{"n_layer": 12, "vocab_size": 32768, "positions": "rope", "qk_norm": true, "bias": "none", "extras": ["capped logits"], "lr_mult_down": 2.0, "schedule": "wsd"}
MLP neurons of a small language model. Each row is named by its layer, matrix (down: output weights) and neuron, and shows model dimensions 240-431. Each number is 500 + 40 x the weight over its row's rms, rounded and kept within 0 to 999. Numbers have three digits each.
After each neuron's rows, "fires before" lists the tokens most often just after its 100 highest values on Wikipedia text that the model never trained on. A number after a token or word is its count.

L6.down1472:495508431501524481487536466477481519456485535491504562480460547520583462450435474525553514483498503501527463458510486465547519529516605470546445467556479538448481502505511511503601528553492478491544526531460533491559561554436505519490483515553499453597512472559543481483573520538526489531452512466526497430580464533468499467492501515562559543483519534522497415492457438489510498453475541411494492456475537511498501469459568471409500505538493566489545522464521525466423500481456487490573459505463456500557494529463455489478514546502648465548486498482542447551481541517462460556
fires before: " of" 39, " |" 39

L6.down1841:488484500544475624538518483460514446469550533532504500543483496483577546441496471512624563557528487468467524499473544559480467478575506438448525462541492512471512546450526542533487494581476512502460463451495501429470448492519480539457500457488550503429490501557479569544483476454512434476520478449527499517434512422545466513496454421523463545478395521492422524452549510516479560532576456487467582477447546527480503496499462523481460416481473499519524511544518547456505527511493487531509516470464496530520463489514410516474493472540470479534508489520511508465461519516452533508
fires before: " was" 24, " is" 13, " made" 5, " has" 4, " were" 4

L6.down2583:467476495495515553458506457517507504464502572488495512521462443424497460524540524450489582485531454484524519568509532435494510438490523439495521504551540461446486556512498502462475492534586465463518480420516547546556448468571465455504495473513468534473580458497482434519597463496469518511543530564571503454499455518507470525471516528513454488514510500498534484480474482516459528511449480529512479466524543477452472505480527483566487522577466479504489508546507436433492553502448443624484509514490501515552560510503443488494416531508579522501486559456477519518490510525485433505
fires before: "\n" 38, " ==" 19, " and" 8

L6.down2234:454441507543485543443514486422448494413437412515531460468554442589509524526492460517475505520467523536543535446519470581456536466533509503484483504505483524432488500503529556560532474464509461575501525532443434553475455492528414452542466495494444461449513622523463513502487525548464547471432470491426453560496517469484473523477518420475469483567439500454457468507477528478507490502444442516513569517452539501534521451506526500493438471490484521514484541467571455514543460472465533523461456536552519568515483548501511564557444531503533466558428418492530461416521541493482520538
fires before: " the" 59, " a" 8, " The" 6, " and" 4

L6.down218:498477472545478474522507446406501503525572476529452465462413549564493457478441541564447494500452533487521523439468506453533431532444522521526589433509474484524524524500532535445542434503553578525472516561544462505454453469587476494561438557454472486490487522486446515521516458463515507489519451497488463526497543533495549525471523479452486560570525508442453450488542447457467527464534488501522457518548512439569441512499512473447482529479559436514490422535526463502489466569506597516522503495536459460462548577419523583500514585575545489494516527507537458543543489486452559459
fires before: " |" 52, " hold" 8, "*" 6

L6.down2465:466481471489527490461494393490513514522512543506555476524497503566412502439415512458454532460514504500474457470582475526547427483498520503486476517443453531489454426469521515461415536464491495542444557512494553526515427589499473507533518535462511519486542439537504509523550478490530475516535510488559556476423563540507442436489470508447541540471472430437529516495526467543499485458492522422483508477476508529464528485524488513567496509492502486547483502505511506515554540484429473499571498527460528480437484520483564475479510519515565480517416569509456518573476425490539455510
fires before: " |" 88

L6.down184:446509445546496448506446388497475528521525422452580423492516524440425446524446447434515475535477472512463446508547553455512519470588573497498504489509471512521486576482488511523495482524513491510580473524548517472556574434393504458528497501482571457505540502596467448479500414598533538554477439562441523465485476489415505457547517514438504503498521523511500591538521518474512536429493565428454459485481473469532459527486505582462498479476490475455515468473386605447426521577502483506500532532543503564493499522536525525409539540515494449488499458553466438511478495477473447561
fires before: " |" 54, "\n" 15

L6.down1392:481446523529483513436538507489522580526524506507428512513518580490535416500484484499447549390475507479439475558484557484513437504483569512493531510406478562527496462509482470516575497495471524548535419539559488490551498482539485503519459567483391543496512504529491502490505490464468437521534506476463566476521530517539472501496482526544514500492556527504529468577560441517509465510497493492443521536572508414555546462511560418461511491522536392452484454474537509578545517575429512542503556508447543517451545501549518562543493493411537545481463494461393557517434530481575545441
fires before: " of" 70, " and" 8

L6.down1811:521462567602520507499461444434456562496491455502470467497467527591471445523546506515494534518522459392565509511591528503463452524461494463562534547466458500413465477481481543510469461562417521511537509500473544501521503492483509533511463516482515511504448558516419424470420558543524430526431476449503472482553482501602588491492569496459600497528501513486402480477516549485506460488525493438419603542451521501554448446541491544533552501451532425487434540559540488521477489535497493488509472523432504521516555598460490439494523491489490523504555538515516548518501491450552432509
fires before: "\n" 71

L6.down2830:552395444516560455498441525440432547473532568588505460586536497471465527493499426491499474493554535520501503498472472494469556437567490471509540504491491533474422481478518568501474492508579458519537477396548498557518517494570509510482482494481504563412414541528531514580568473512496486463420516468470473519485449541442436495465550472463525502481561463504490457460471468523523502489471467492552447524458491473500464511537589519515571485448494481462527575480462468470539561493470476541530472566512517573584465470509455457543457565510539523463478524497485464444521556534574483528
fires before: " the" 27, " 0" 10, " for" 9, " that" 8, " by" 7, " to" 6

L6.down2198:505498518415468511469456489451479436536497504518609488498516442487517499562480468536557502584514520512527526527559541427439473560481535467520520511552513488526538531483507494511470506463484513531517519433496483507539519446521463494549472499483539499527508470483478504524519549522568454493542466392470485585498496504536501533497559505484506439474420464426468479494478522575465468464569487508546534505472589508553447472478528511493473480481481491509520545533580515486516433425497450512462543532486508560393515445523482507447463488524570433494508574499518541454549488516533475593
fires before: " 0" 33, "\n" 24, " 0+0" 6, " " 6, " 1" 4

L6.down1030:517429544539561506462515498438508495480460484500512421521503552512530553562552515548500490475422572580517459455451543518569523509517492448510519527470511471472548484456514429526526473483528450510546509485489356572558499556480489513538537458475510536512481489550457460508486398477477501480427411513531604508541504502532478474474616448458489488463476534486562505526510448430504505501545512533486605480529552514556574500514560449468518481529459452458467511443520490517504450484496508576529531514596471494564507530583490478490474443496436621485517452517445549472513511530517502467
fires before: " of" 58, " for" 10

L6.down1720:551511504468491469571510580455493500492581498490553545510494468482416517523475458444516454516528485470522454471482449438479450557456509487512491546537459550418452534518512429431496493481512477508477540483510526418489469504562414485555540502496496507525530553490496476497517532389480509499487537498453562486494553486515546588407441472514467485466556484520428506458487529475459498557504529425536578609451489487512487469514463430438503523490477531508512559472465499501464480479530548553452495464497539502477457473494425540546484543485437509488515484490553486491510449517572487560
fires before: " is" 17, " are" 14, " were" 12, " was" 8, " the" 7

L6.down958:568519520534536525512472534479492505453540551502503526519476482495462500444478491447502503446557465457467455461563444441539517504544427471434450509504446572461518457420533505512536569526479496465442513428455590536530523471564428514555503522496500481578537544528502512507524519432522443455521397503567564419485494519382472538487551458598479498481537512530446553570492594476462554442512479531495428466579492497608485594499439518564452497512508474522557515472518476527447437496432469521574548493493513458441498452515507537482497434561478467534527461535565438484557547471562559438
fires before: " |" 72, "\n" 6

L6.down1843:489508512519402480511434523462513519449522458586540537452538420489520499522457478424533489535476551551511608480520471473484502531523544476531514481498498498456478440486480519587475468507524462484463492506444508525559490540564472462502481530597470582449562500466530476585527498525540478478481490485470464521489446516474550539524570462537444493501537517437560472540498462462453459472506490480569520500482524448451439484481531502546534487476444484528539511509501467491481496461512482547449501477477484511467545467484504519523504455421503486464515474479520538544507487467452490501
fires before: " the" 24, " he" 9, " to" 7, " Republican" 6, " a" 6, " of" 4

L6.down2902:523432531501482449435560482461484573443471539559464492555494508448421502544476449482520472463426499514551487518485523550519578416555472493475540475410574490487533488444501492506495525480543513502582499491555490485591591547524448534489452494506548533477494554449575576484507549515529488427494519499433549545579541547506453510538496450552535529496453539462517537548509488445510562468548542541465528522476459457514442453443528492549546456519474462536496470485586520489515523511498544532497451562485560550466448553487570485489510438554461491544489516481504474476512598500474493577
fires before: " of" 45, " to" 9, " with" 6, " by" 6, " than" 5

L6.down1173:518436557583570496485483529443486565483602497524489618556389530537454502484517475436448541415417493471494559480502554531497522536498530580537523486466477461550535527459555508437528495465523446456526496524514566513498496564506475500492471559482503441506457497538556531525503426580432464493513487543477469425543551528541452476433523540497503498495487495507501512520474531547495505483460444522438488562470470505446499463533423520482412487471486495549469549501454562420594532426460490524540483533416518516534522545447398501551482515534499539488508493489453457478386478479454423524
fires before: " |" 75

L6.down2163:497521485564467485516456505501439517550569475562492422452501514491494425479496463528494511479440528460500603437474472564456482479545554435507442505478547558482485456574494506476514433532451525555444510507475552505530475511560429546525445519517555466514497495517508424596493516479397521491580467503520534544438548468494530475505550475480561419554478491511455456503508495538492462523504484511406429464469565501496442551509495507582544418445540426513459478510563365476523537505498493532569544458506466555523448482501521490445480537483524481526496536566460469477521488447577518497
fires before: " |" 52, " NHL" 6, "\n" 5

L6.down1521:487439478467474416464448526508537443506484402471528558507485491504491438473537475501493527472490514458471509458495558443578513456508520456469542468474528566517480512552530526552478459484480511520453498473461432511591537499520484454480522455475476518508477458479499477451419465406489518451498544447489507543481426529516514552499462391481555540526451501584518571536480421430553488563421441534536417448500463474513459589489539546542483574562523457529468498635517481487443529501521417476547513509458501564477490498490526475559519503456524491490527501477556539554484492541482460512
fires before: " |" 84

L6.down1143:545514513500496579536481538482495481521531526465545491523493471517543488495492485492491560474586589525512444496485481505458534478424441470579490502454454501445531465564455425582483486468514529461432500400486510514511477461474536455455492523502565537488483475504532548504483478454640517483451468530550540571492545592471510441466502463487506527468531526499557481481552507451501496519456594482471521518501481465577549480598573426516547519476459531459559548419462412532482453500493456533504477433415516548472469562552524536563507449528558497494465474521508495525488425483518550539
fires before: " |" 74, " —" 12

L6.down1149:465436521470501525357506466541513576475499508540478443507516466473407445549530484467501559475561446360551432526530566506501506504473527460484508524523449547492469466565473451552482422511549479460510438578546504478424449488538555492472523531508455490576500561498439472453500539539519514483464479517483551477504530506514476480557395471551464538507411471513513518468485583537600523512498457532584582504444535527483474475551541485525466494535510505469559505533479511536446491488582523570539478488529493555538585526490557522530473533439405436500468516484445499531489521499571518489
fires before: "\n" 75, " −" 5

L6.down518:504488510470493450576438524464527457519554590491583499508492476507443513481481471557488495449567524466555494459492476516406462537458432463496569489512522575547504540488503481484515512617466501462437481536481470490492548496563449558494489518534545507528515528511417433525479516446410478448458518507505503482496551551529513559485494521499480454472424477534523409424474463530553434527470503529555522538524622486566502522513525428531478527493453509431469519497477464556488446534501489518465506427498541596505500466472444506525507469537527533444543524486478509498500522552506536510
fires before: " was" 14, " are" 14, " is" 12, " were" 10

L6.down1297:445517523472546532557513497538422551462512523485536468610503472500467535447557550520511507472524474482424509524490492571555498502487520474492526531492501482428518498476495542476470492441481476471524510484549558530518518510479475464494481535571572447527385541506556479519593495511591502518562531443506483506540454563530496569477509546488465423476496478516486512542507513472512486530488451494519572529533473454415428491470474513472520470585492515536540500607573527484428480487476507525531493484563470500531490524528529466558485526538520519473453481474561465536398540536524438440
fires before: "-" 80, "\n" 9

L6.down2182:447392478586523443541526555458486556440473458517426524470558483589494546515491527461509476523533523460483489400415554524407499447504535482480515502503496512481546527513472513433520454510479453492517540509477465509469606501467542503440516548549513508501476558468511424462558511532488514451471462488477450534456469475511477426437537462499479542414492479535550490534457525474415541516490545442466570527476534434542481476531494511498530530482455498594484507543527466473565481491505510547507434483490505582466550488543469527488533458487495516478507549554581487548487494514503506473
fires before: " the" 51

L6.down876:444473454497509490516480464464534434473441484487435465517511473551466505459486552521525386526603439539520556496526515476476435488463527477541502476521519557454543493491459466556458448489495599530493452480532529513453496484413509505501513563514449442492552538502500470517519469534460510483471417496517471428509489518465480494500487541530487488479475502531551488501486553503421564518426488434446451566528561477503479512409538481462486556592515497443523426525482493525571530463382488463489495530532479565475559563506488510510547477454485501468569453478553497472478497542504545492
fires before: " |" 59

L6.down881:535472431475503475464572486455451480447554468464491453559418533497528514505479499542512530547443511463481544462423532537516458465530490458458546504557508521542537495510511530506514556420519480477525543512488540532563558570478463489496471499501484476525506480559559405570489484543461487469502467467458605576527455528500572534524454477502454502487548519447526538457511499500495488476514517558501464521525478523439507510504507454504539445608477556416504539445488459504468433535448472469525499452532490459540448519542458485478426512512452520466535545564417497467547501480556512527
fires before: " in" 22, " of" 13, " with" 7, " the" 7, " at" 6, " as" 5

L6.down2494:492564546531520539545516525477488573489563538529529458489509435497456522483551460511481480472465409514535548470430466470492450518467584477468492525528558548516493547513501471448550439477547409502398512496555563516527514501510462507435415452467478438460442449552525430500535562533529486486456518533490520479501460499435530491454524535513465448494436551426435518498551444501487527521531464597538458455481428548435538486473523414483524461476503471517475505509524451478613558488537482540495469456514466534550504464451471513490477429517473466492439503513517452499508446548516441468
fires before: " |" 39, "-" 21, " " 16, " February" 4

L6.down595:504501552479569515487512502577407512420567483553443493460459514544471461485581524543430491519515536480443483509448535489515540522473454541442472450470490526549476581567532510583463540522457431536462498521537519504476471475483446539524485524456512438500428504568494486420462428503536577515540523514517525438465476466492435483441499483452529511506524541507498471462518492520517528464536486492559527515465490512482449595510579522427540459540558536544507442400571478517505564537473488473522476444577495477545541545537456593504534473477409469531536554529554476531493531502525447580
fires before: " a" 37, " an" 10, " the" 10, " born" 7

L6.down3046:534512474497534408482566499484463515468560509518493453508485469494527614515618582498496513512497515511475501523560512516492621512534574502443475546418475466560503448517470555506560504506509487551520602589519496487489543484489549457452481540476431521522517508480515450542495551495477533525536438502531492521462485522502495498555498555512455492474471493520525514541430489462554514517433449508457487461518520462500448527524429568477549511444476476462505485526516549455415498449449527440514447433442521447552515510493461479490501436512497456464520521432563555467454470498514526513
fires before: " |" 53, " " 6

L6.down819:471566469444501442457520587593477587506471413506551524492468531436570418501577539486455595495517420443567405537530550480468554465529557504499471478457499513531475492522468479503486521551552532476533470459531485570499469472530491546467525475573482520586496422473569559493543582403492476515504484565560508525497498476482507477552492441491515428527503466495479551473406506548458497485495457521433545457475550463498434490524497548513504489423556535503536432440466473496481467499502531477514500456507556454442499500471451454485445493524533445550541518491483439497497473534556504500
fires before: " of" 30, " in" 14, " and" 12, " at" 6, "\n" 5

L6.down432:524470495594520502514467561505561494503531504539437558454536465471512548512580473526489525504496523483534445501546500508471489506502474528495506518541474549463511497510507416439447546507551443462566521573581508484475450458498527457530500476461477461481479580456556506517536521441525539628485503482456469495474495485476498530499494500539450541549505487539410454544498480416534541436460466473501506512525535501527485505519486478490446432563469495486473517466512502474461525541471529530461450499556472532571513489490537569491535528485529517481513495484527513476493475469524513544
fires before: "-" 31, " " 23, "\n" 23

L6.down2032:409486470525522498522537549518513508432458489475473531465533461445516466506532521480441520484505440452539547518413447447426496480472603537515551539522518513458470456446458513430512566502481484475499541526458558462519445487488511450546538493505454458507543571478485475475490456481455522494441568528473517538537495500534506480472440509480482536478478533445547554541430510505500513536446441468485584573491475488525484502493470498476464502511560510449545569482479504526488474564558471426557495479475533451526526501506498528457498481494437473560512499428462397461472542539462539490
fires before: " that" 41, " the" 14, " it" 5, " he" 4

L6.down1560:452465445370494502530477471438438413411494511514557453482480478515485454561467574486472550511529464480565497565541537538448493566497512463467472462431534395529476419510461482524496517501459483531560501448495520550508511515422517471385491544499454568465538580568569515492534544486481460478491487490514530466490457477607541487559387572569556501449529455511416525467390512450438561556497469507438508483423489528456501459456472554483506486426491469567518539546457542538438524506507498495437511527475532513442439474459455510483442515516491608456498498511498475475448497450488497579
fires before: " as" 42, " in" 8, " by" 7, " the" 4

L6.down2608:465449520448499471502490478463520524514496473531430526487505498500491488507446516473530495493439490528479520518395489498440568474550568465537497585493548529510488486470508453471488434527510445522519476516501520502506498543492488571588473435519513477536462504517520473519554511560467446509463431459489520485512501447557456537495468467543465482503540492492500493550496437436481530514436501477465479463530547471507518432441512512513484505508496453502456470510486461451541517519496490567429479466506475558480493517492496542562548434527496522507461432412503552457524511490513472468
fires before: "\n" 41, " of" 22

L6.down196:523526514434531399493552475393380495527443517518514513504532502540573418481549507573481495500470509471450538572550476619505506464556501439533522498501522520453448460436505529472426511541513518474471504480572483523551503474551504410488524479508489428530478458444512453464457524436484522521505432438492490529478521437483449491477491462412488468526474490515499551483534478513520468529473489518497519493501501400478524490565490503466487494446525533597488478479554488491421551613493475470499491504477479519488508534544430482484510436453505527417545564516497502474502540485517566573
fires before: " in" 22, " for" 10, " as" 10, " at" 7, " against" 5

L6.down1910:504503491479456509552505488498445500464483482507453515503509495496507496498502482487436437536452464522463560500468542485516442522495538496490510500556583493456485478521578441512481462489487529522542506473525527439473470554559511534541484462540497545464425457466553439542633464519486506450512499473552481530510508585480548508460490512490525521468459427413395490548483533527532541510434474546530528452465471500502545485598397456462541510630450466537514584489584527502557557528548528583458408500539504609461510527512478548507524530562441492523481458476504443535538492424539531540
fires before: "|" 78, "\n" 21

L6.down236:516512465483459468440521485467492585531524415575494403518495480481432503422504515503467581542508508518482460537435489450479513522524539444453537507500447492520445482522490554545503531542520537561511610522466540427472466522559427509537468531409530520449476482532592429413585519535477466439521597416479484495465458504546513537467488494512475475500470568462520482499450426513537538454471527548414526506464520535465409536521559470455492472516463493481522554597446459508473550534468529437556528481482517531503472536510496512430539461446457482511493503485504490496466492590514438532
fires before: " with" 70, " in" 4

L6.down818:540465503474497549467510505445519501500411500535467558492483564453570526446543492530482446483529464559491486533458519487560475513474522501505506456468571446517516452495446476397450505544547487474483468536481601509482504538419496489522553549548480499539576492431556412513458559436514517543483448540470478482511502501489546480474522493529532519521451421466499476494491534533489458476503497505552501475442436500524499406545441534441404455491471480511421385450497440489497474494450515507429523486486470562493502555498505451456467478443515475569605453603481420589529548465482449550
fires before: " that" 18, " of" 15, " and" 8, " in" 8, " to" 6

L6.down78:474484503545454527504443526620501433474602558530448534495514481502417502384460489509456492463562532558520480498566539480445541502491442549512622469422543516475436531547493557459489520549444514469477447505571543464535512538544459486489422473574449422481528566535514538549506509527550528472527465516476485501496450567419489515535503469484561430484436543396472535491470528546486490479490490466494447436462510493497511457482541542510539490473545424494491486522451573524530451521458492399480481455478512514435529586501479496486538493425500500446508476526495467451487567558467507511
fires before: "\n" 46, " ==" 9, "ett" 5

L6.down400:553492484474447490483519513433501550515558478568495531443475558495495573440434450525514528501437452484512455493527451483509469426545462493459439457532593460531482490472518439564465464507504527506530521433550491459476510521489418498545487544541475503456545584562545465493516477445479521584506531535499452446495474497481474498467564569519542505525531488462490423563507524528470444541423549473443497592493496510424548470481521531610472515490498441503511574525502520405522484432472455539511553507396528478450557568491503453454458546501505492495494522501486568520555502563495588583
fires before: " in" 29, " —" 10, " 0+0" 10, "|" 6, " 0" 4, " 2" 4

L6.down1406:457546499578569450506507569516507528466459488486567529508545419511461537524525492447486582471528563480501530567543451467455528511602606461414507466573540527506537579473592524488540445496448546572470546491508491516467568472485525455498486491515528456411522551581575486463495524560546483470496493526479462524450456405510543485529547510511438518472491516503450459472534492525440556505485484470443467475511501548502512512488506451500493471448458494489485518456517579504498491559553438516528479590538528504577471554532487480486483494408490471457461441517431488510584491486478470554
fires before: " |" 48, "(" 6, "\n" 5

L6.down992:498556516453560495474517483474537475465500440499484530536544501441475572522404421522446468565486525542461599546513514567448527497483463501484482439564511472491554437512492436501489553518523480488496566481519502430541464528446446511502518432475444518406479554544556497486449515481477541498481504467566553546521502527520477432486582474518498582540513426457519519552522473456395499457549464468397562569556549497473451493523553494473543509462523435467487544468460513481507475453485507422475553531492498536525520547530515519541480432510476546561496507492493477496525482489491502531
fires before: " of" 29, " in" 12, " and" 9

L6.down1276:461559470459508527471559474486504535518510550459513445573509493559474486515468514413528529510434494428547457531521499409531578448542545482482551522523528484460554531447574462496550545455578493502546573484551518496530444574488545577518471553465522450482572541468503515557517491502445606476509521544505548548526481492536499592460453501510460440510487435462531517498551399458548525503494547509449466521554502495457444499559517459511551517583504446484464563532491440512501502533417498552512449538545558496529463511534524574528489462449464507463464483423538584471511506520518534572
fires before: " of" 41, " with" 15, " that" 4

L6.down2007:496551515520481505519528509513545522500493544477520483471529523590526475511479568529522516421531475514552490522500482575444545485514508478545485513494517437525454477483556521556517550504522467518508482502531495538540464456491467484539549470505469544511471587550529492434435529466444479511556416456493555482505489509484554509478515542446495452508475542473505455587501473471498513550574465449444540506530463515553495485484492501495422546482546450485472452504511509506511560454464448493493399454457500461495516453461518538459545508467588470536514508593436576385459499513471487504
fires before: " the" 37, " it" 8, " this" 5, " his" 4

L6.down1381:496512603485521542488534564543440497450529441499554478545504453539560505486532547526538548466483495448482496477568504481504540520484468518454537518527576529476492555486539504485544440444504495545473594546543531460496517514511535478550509478491435494673485444483515533528587549480595538472496487488498503462514504443435512552480481507534499507521519483456489491492532490499507486528404474510483569454497451429486494484476510473460525462525529567420523570510532482425478516485522469503458474536568567537531563450511497523498462474517495518494437498485464424579515511527488524517
fires before: "-" 92, "\n" 7

L6.down1405:487500465523470551497483472547506479456468503462522460540521576511526503534547596523553467529472519482487429476519515389473449556532426524464517570466556435533493504434581499480476456540475509518521472503513512530541464498543497500473577464487551481488462560485484464463488540539465523460436573480469493514531465530567506545501561431430416498519459516464469434484518484462467468521521571521463542589451502469429438528547503466474493466516493532499540509474462535513584525464465467597525561458542465470449463474435481459549510542584441512545493483486575517524448547473416498522
fires before: " " 63, " the" 4

L6.down51:465507525548499509470519497495514592517576522519479480436510470426600562561458542482512458565566550505526429478535482526422546472468514533412503494563464522481466456470493542446533554433494503487525546407542536510484466527538477526500501489417499454550527504541486462494568466497534463439457527465506473479486483497527581543610455504552483521541548524486472517520526409502448472498532500498536490507540488546521519472521451469474549525589482478427510524473520476513514478518512475524497624525476510462585384479509467458541521519489535505521474451517493533449549434523530431526
fires before: "s." 25, "s," 20, "s" 8, "s:" 4

L6.down604:468559483487516512553507590471485586506489540500421576517512479534461474453471427477459470483479504493411534499514512484537517487580524513487532518514510428518478456611441531482501465431479427484515502531494502601485468501466462485501431539494452485544459581469522405468631428488541485478530633536522507500429462533498486477503501510431591449531546453539498481489477457508603467489471473533543471476484438453487504502397514495412494521509459450479489491541530504452527507553506513469456488458518471528489560476497496483478486493536476525481487507537449444618546496477547435536
fires before: "|" 43, "-" 5, "19" 4

L6.down688:477462436540516480456522562516475495457472427517520491503520535434467453418535548483464526497504450445478439472477525567419517613547558484496587494523520432514417462492566487495539430487520420510487515496578472439508499471589500456563420527544525499586480519523485506471636485491489518555511529497475475454419484518440488530485501489540469484498494526517504489503549445485586499436393488506532540537547453421518490532494557488516479562513519534485511466495477527525509513506470565489466431470545467571492518553413508518526461507552481509454461541421471474605490570520494476465
fires before: "\n" 99

L6.down789:496517438493481504519505499504541526486470493599512453498472513540556444471484511534499494519442486431455458554467479483441547422466481543471562558497476497532486486532521465562483499555474446491439563474506518526490459530524485540511434479559487481553464493464481494462628409549571456547499478510411467458451505512515467513529489524503523507470468490519478446513528499510521446460466493492504460494516454506544472563468497491461526458560535465387545559566477508476462506517583479466460476505488501479597538524485540577548438515484458507489514508491507487567501530457463515499
fires before: "\n" 61, "|" 13

L6.down2192:450514528546523441500464459515454536558539424606514425535603477467496461478498484521519503548524562509515459495453487504446533534517558406540495471557516515522423546448562448557528526462527488462483514460480432543544534437432467515488503502526498430522543542445488568503535460461492564469457528499462529532473525453508540563449474464538522533501422493493493441538520514463495484498510511482465455540536481524434418531464567546477556480465527498598528514477530553529487515557472469508499478536563471494466469574475487476484509464473534549556440457520503502450514506508417428536
fires before: " as" 30, " —" 16, " by" 10

L6.down955:539560426511464610574478423477475496470488510494505514496464546488504484531543525486480502557547485490527479499534533507506565535575515468506546481481477558515527534570504494531550417522471512452521544488456458493461515461532493506509535553453463519481613557473538540511554450554466525555452449551463512496431428544483483487486539459490599507498497473592508480536485508560499487521441432537463582460518517569504507488498447466496517502538573568456528461437508476509509547454491483524511558533505430474446553503444495423555497536498509610493539476505427468498533482446465457505
fires before: "\n" 49, " place" 6

L6.down483:468545475522490458482520540502483539424434482503485505579494536530555575488518494545493459505447474509514608533511490450499429518487559511513590493460474528423467561487478472544474453525448508577501446520529555571511543487493469502506492545473519503501410539468452468454490475538441510468538466556472499545374523561448393551409435524447536570464512582515562415556580471446517534541449569470477515454496495468523563529445528481481536482499516539480525484461514472476510535486544516512440518534505521475464527487417474568553539487472446519499501539465528484478489493475479465647
fires before: " the" 58, " a" 5, " his" 4

L6.down2074:451478426521507490482445462522508492538482508546486504499502580506541479524546511570511554455519475501500511520547505504460510524506487497506515506516558529520484489489494500519528468571525495505522560537502513486515567517536503493442469517463513529492538481503533465460595476503472461571509483435507503454385491487485504489522496471443473502450472429500452455480452550601537550540514472488547461533554509487507428411502574524538464475534463444543446530531426503584572499453500482507490501429547514576553533532439559490542534550525441635520541445501466537543494476531478499531
fires before: "\n" 57

L6.down2424:493515477518507540496471572531537507493422508532557506538496494455481481432488444546508552471577545494505482594464517503487508504570486469461599525457505484495412533571519454508509461438567421489448482565547455488491506434519499477448485520488494531502438487493511545499595457438488450460496496466560543493542495491424478504495466572565495501467468440472471480433569460531492499484385414515469628483491501434455515481505533511498505539494554543411536465520449534476483484479530486516484556509485507585484564475449499532547537460529524504424498456477468459516527536515504517516
fires before: "\n" 91, "-" 9

L6.down1424:545457423436493520465494481466495523476543503562471524565512515525534468481483445576519501540458498445526442593468523460517547530503460452487504470455546475550476536530521492517545532536507541442548497410516505482502547500450422574524534530486502512438512533560510489452455514443432476451519477493477586480495459454528489461534434472547457490480489567460477603480465506443481502503547520499491537515522525471438495487500480483445490477492454454435475515468497514464450544514511548491484473550475504532480452557474459483493463441502473533510528468474495517492547562511478459562
fires before: " of" 43, " to" 7, " in" 4, "ored" 4, " as" 4

L6.down2211:460580518473518521505549525522468509501502466487556483488554472527424531493486426492505532487483489563528463499516477528451465550463577461574563467521452519477521514471500514516487521427455459520525480460478503495484586529485489515403495479483508464517516520481494536460512516523546490526574445477487525562525427504454494545486559410475547560436504554423509494545535548455473523511530507469499484512502504551544513565464433488444511424432461489534456586467479472483436445551525477451564553505494551522539488502523494484518484466526501532482458544475494495542530485515541547502
fires before: " |" 78, "\n" 4

L6.down2295:524454472511512583425465560477468488552517506428489412530537493534600468465488439516522478568484497568537483515463495468517499544480522476450512448502521521477495479495512558537578498560467494523544553501524521475541528456516520500462485481464523449529551527507509467487498506485521531531514536502461512451581498512535534484519512446555483455534518570464521527549459447486465478508483457576551518470477551482504551513514527475491490501523497467515482480461460491558518522491477417419584486471531553507479473520486552525487511551591519503480516469490537504467455540513491522532
fires before: "s" 27, "s," 24, "s." 18

L6.down3017:496484487473540489475505576563476563437449487495507563544479545553537508483484460506518547552522501563526524509433580482464584510492538462506543524492491594526435499488471465506519501539504515426476486474531519545428552533490482470503491512527532518500425501512529517453488472491514506542531501516512421502442513496456503538449542529456566531439495552496490507502534467532536464507537480551516485514489449438465501534512533478585450497470465493504570494477507498467540483474485469506495431545476493464455456456441462573497576510490577515484463515501571470544410468478486528542
fires before: " |" 65, "\n" 19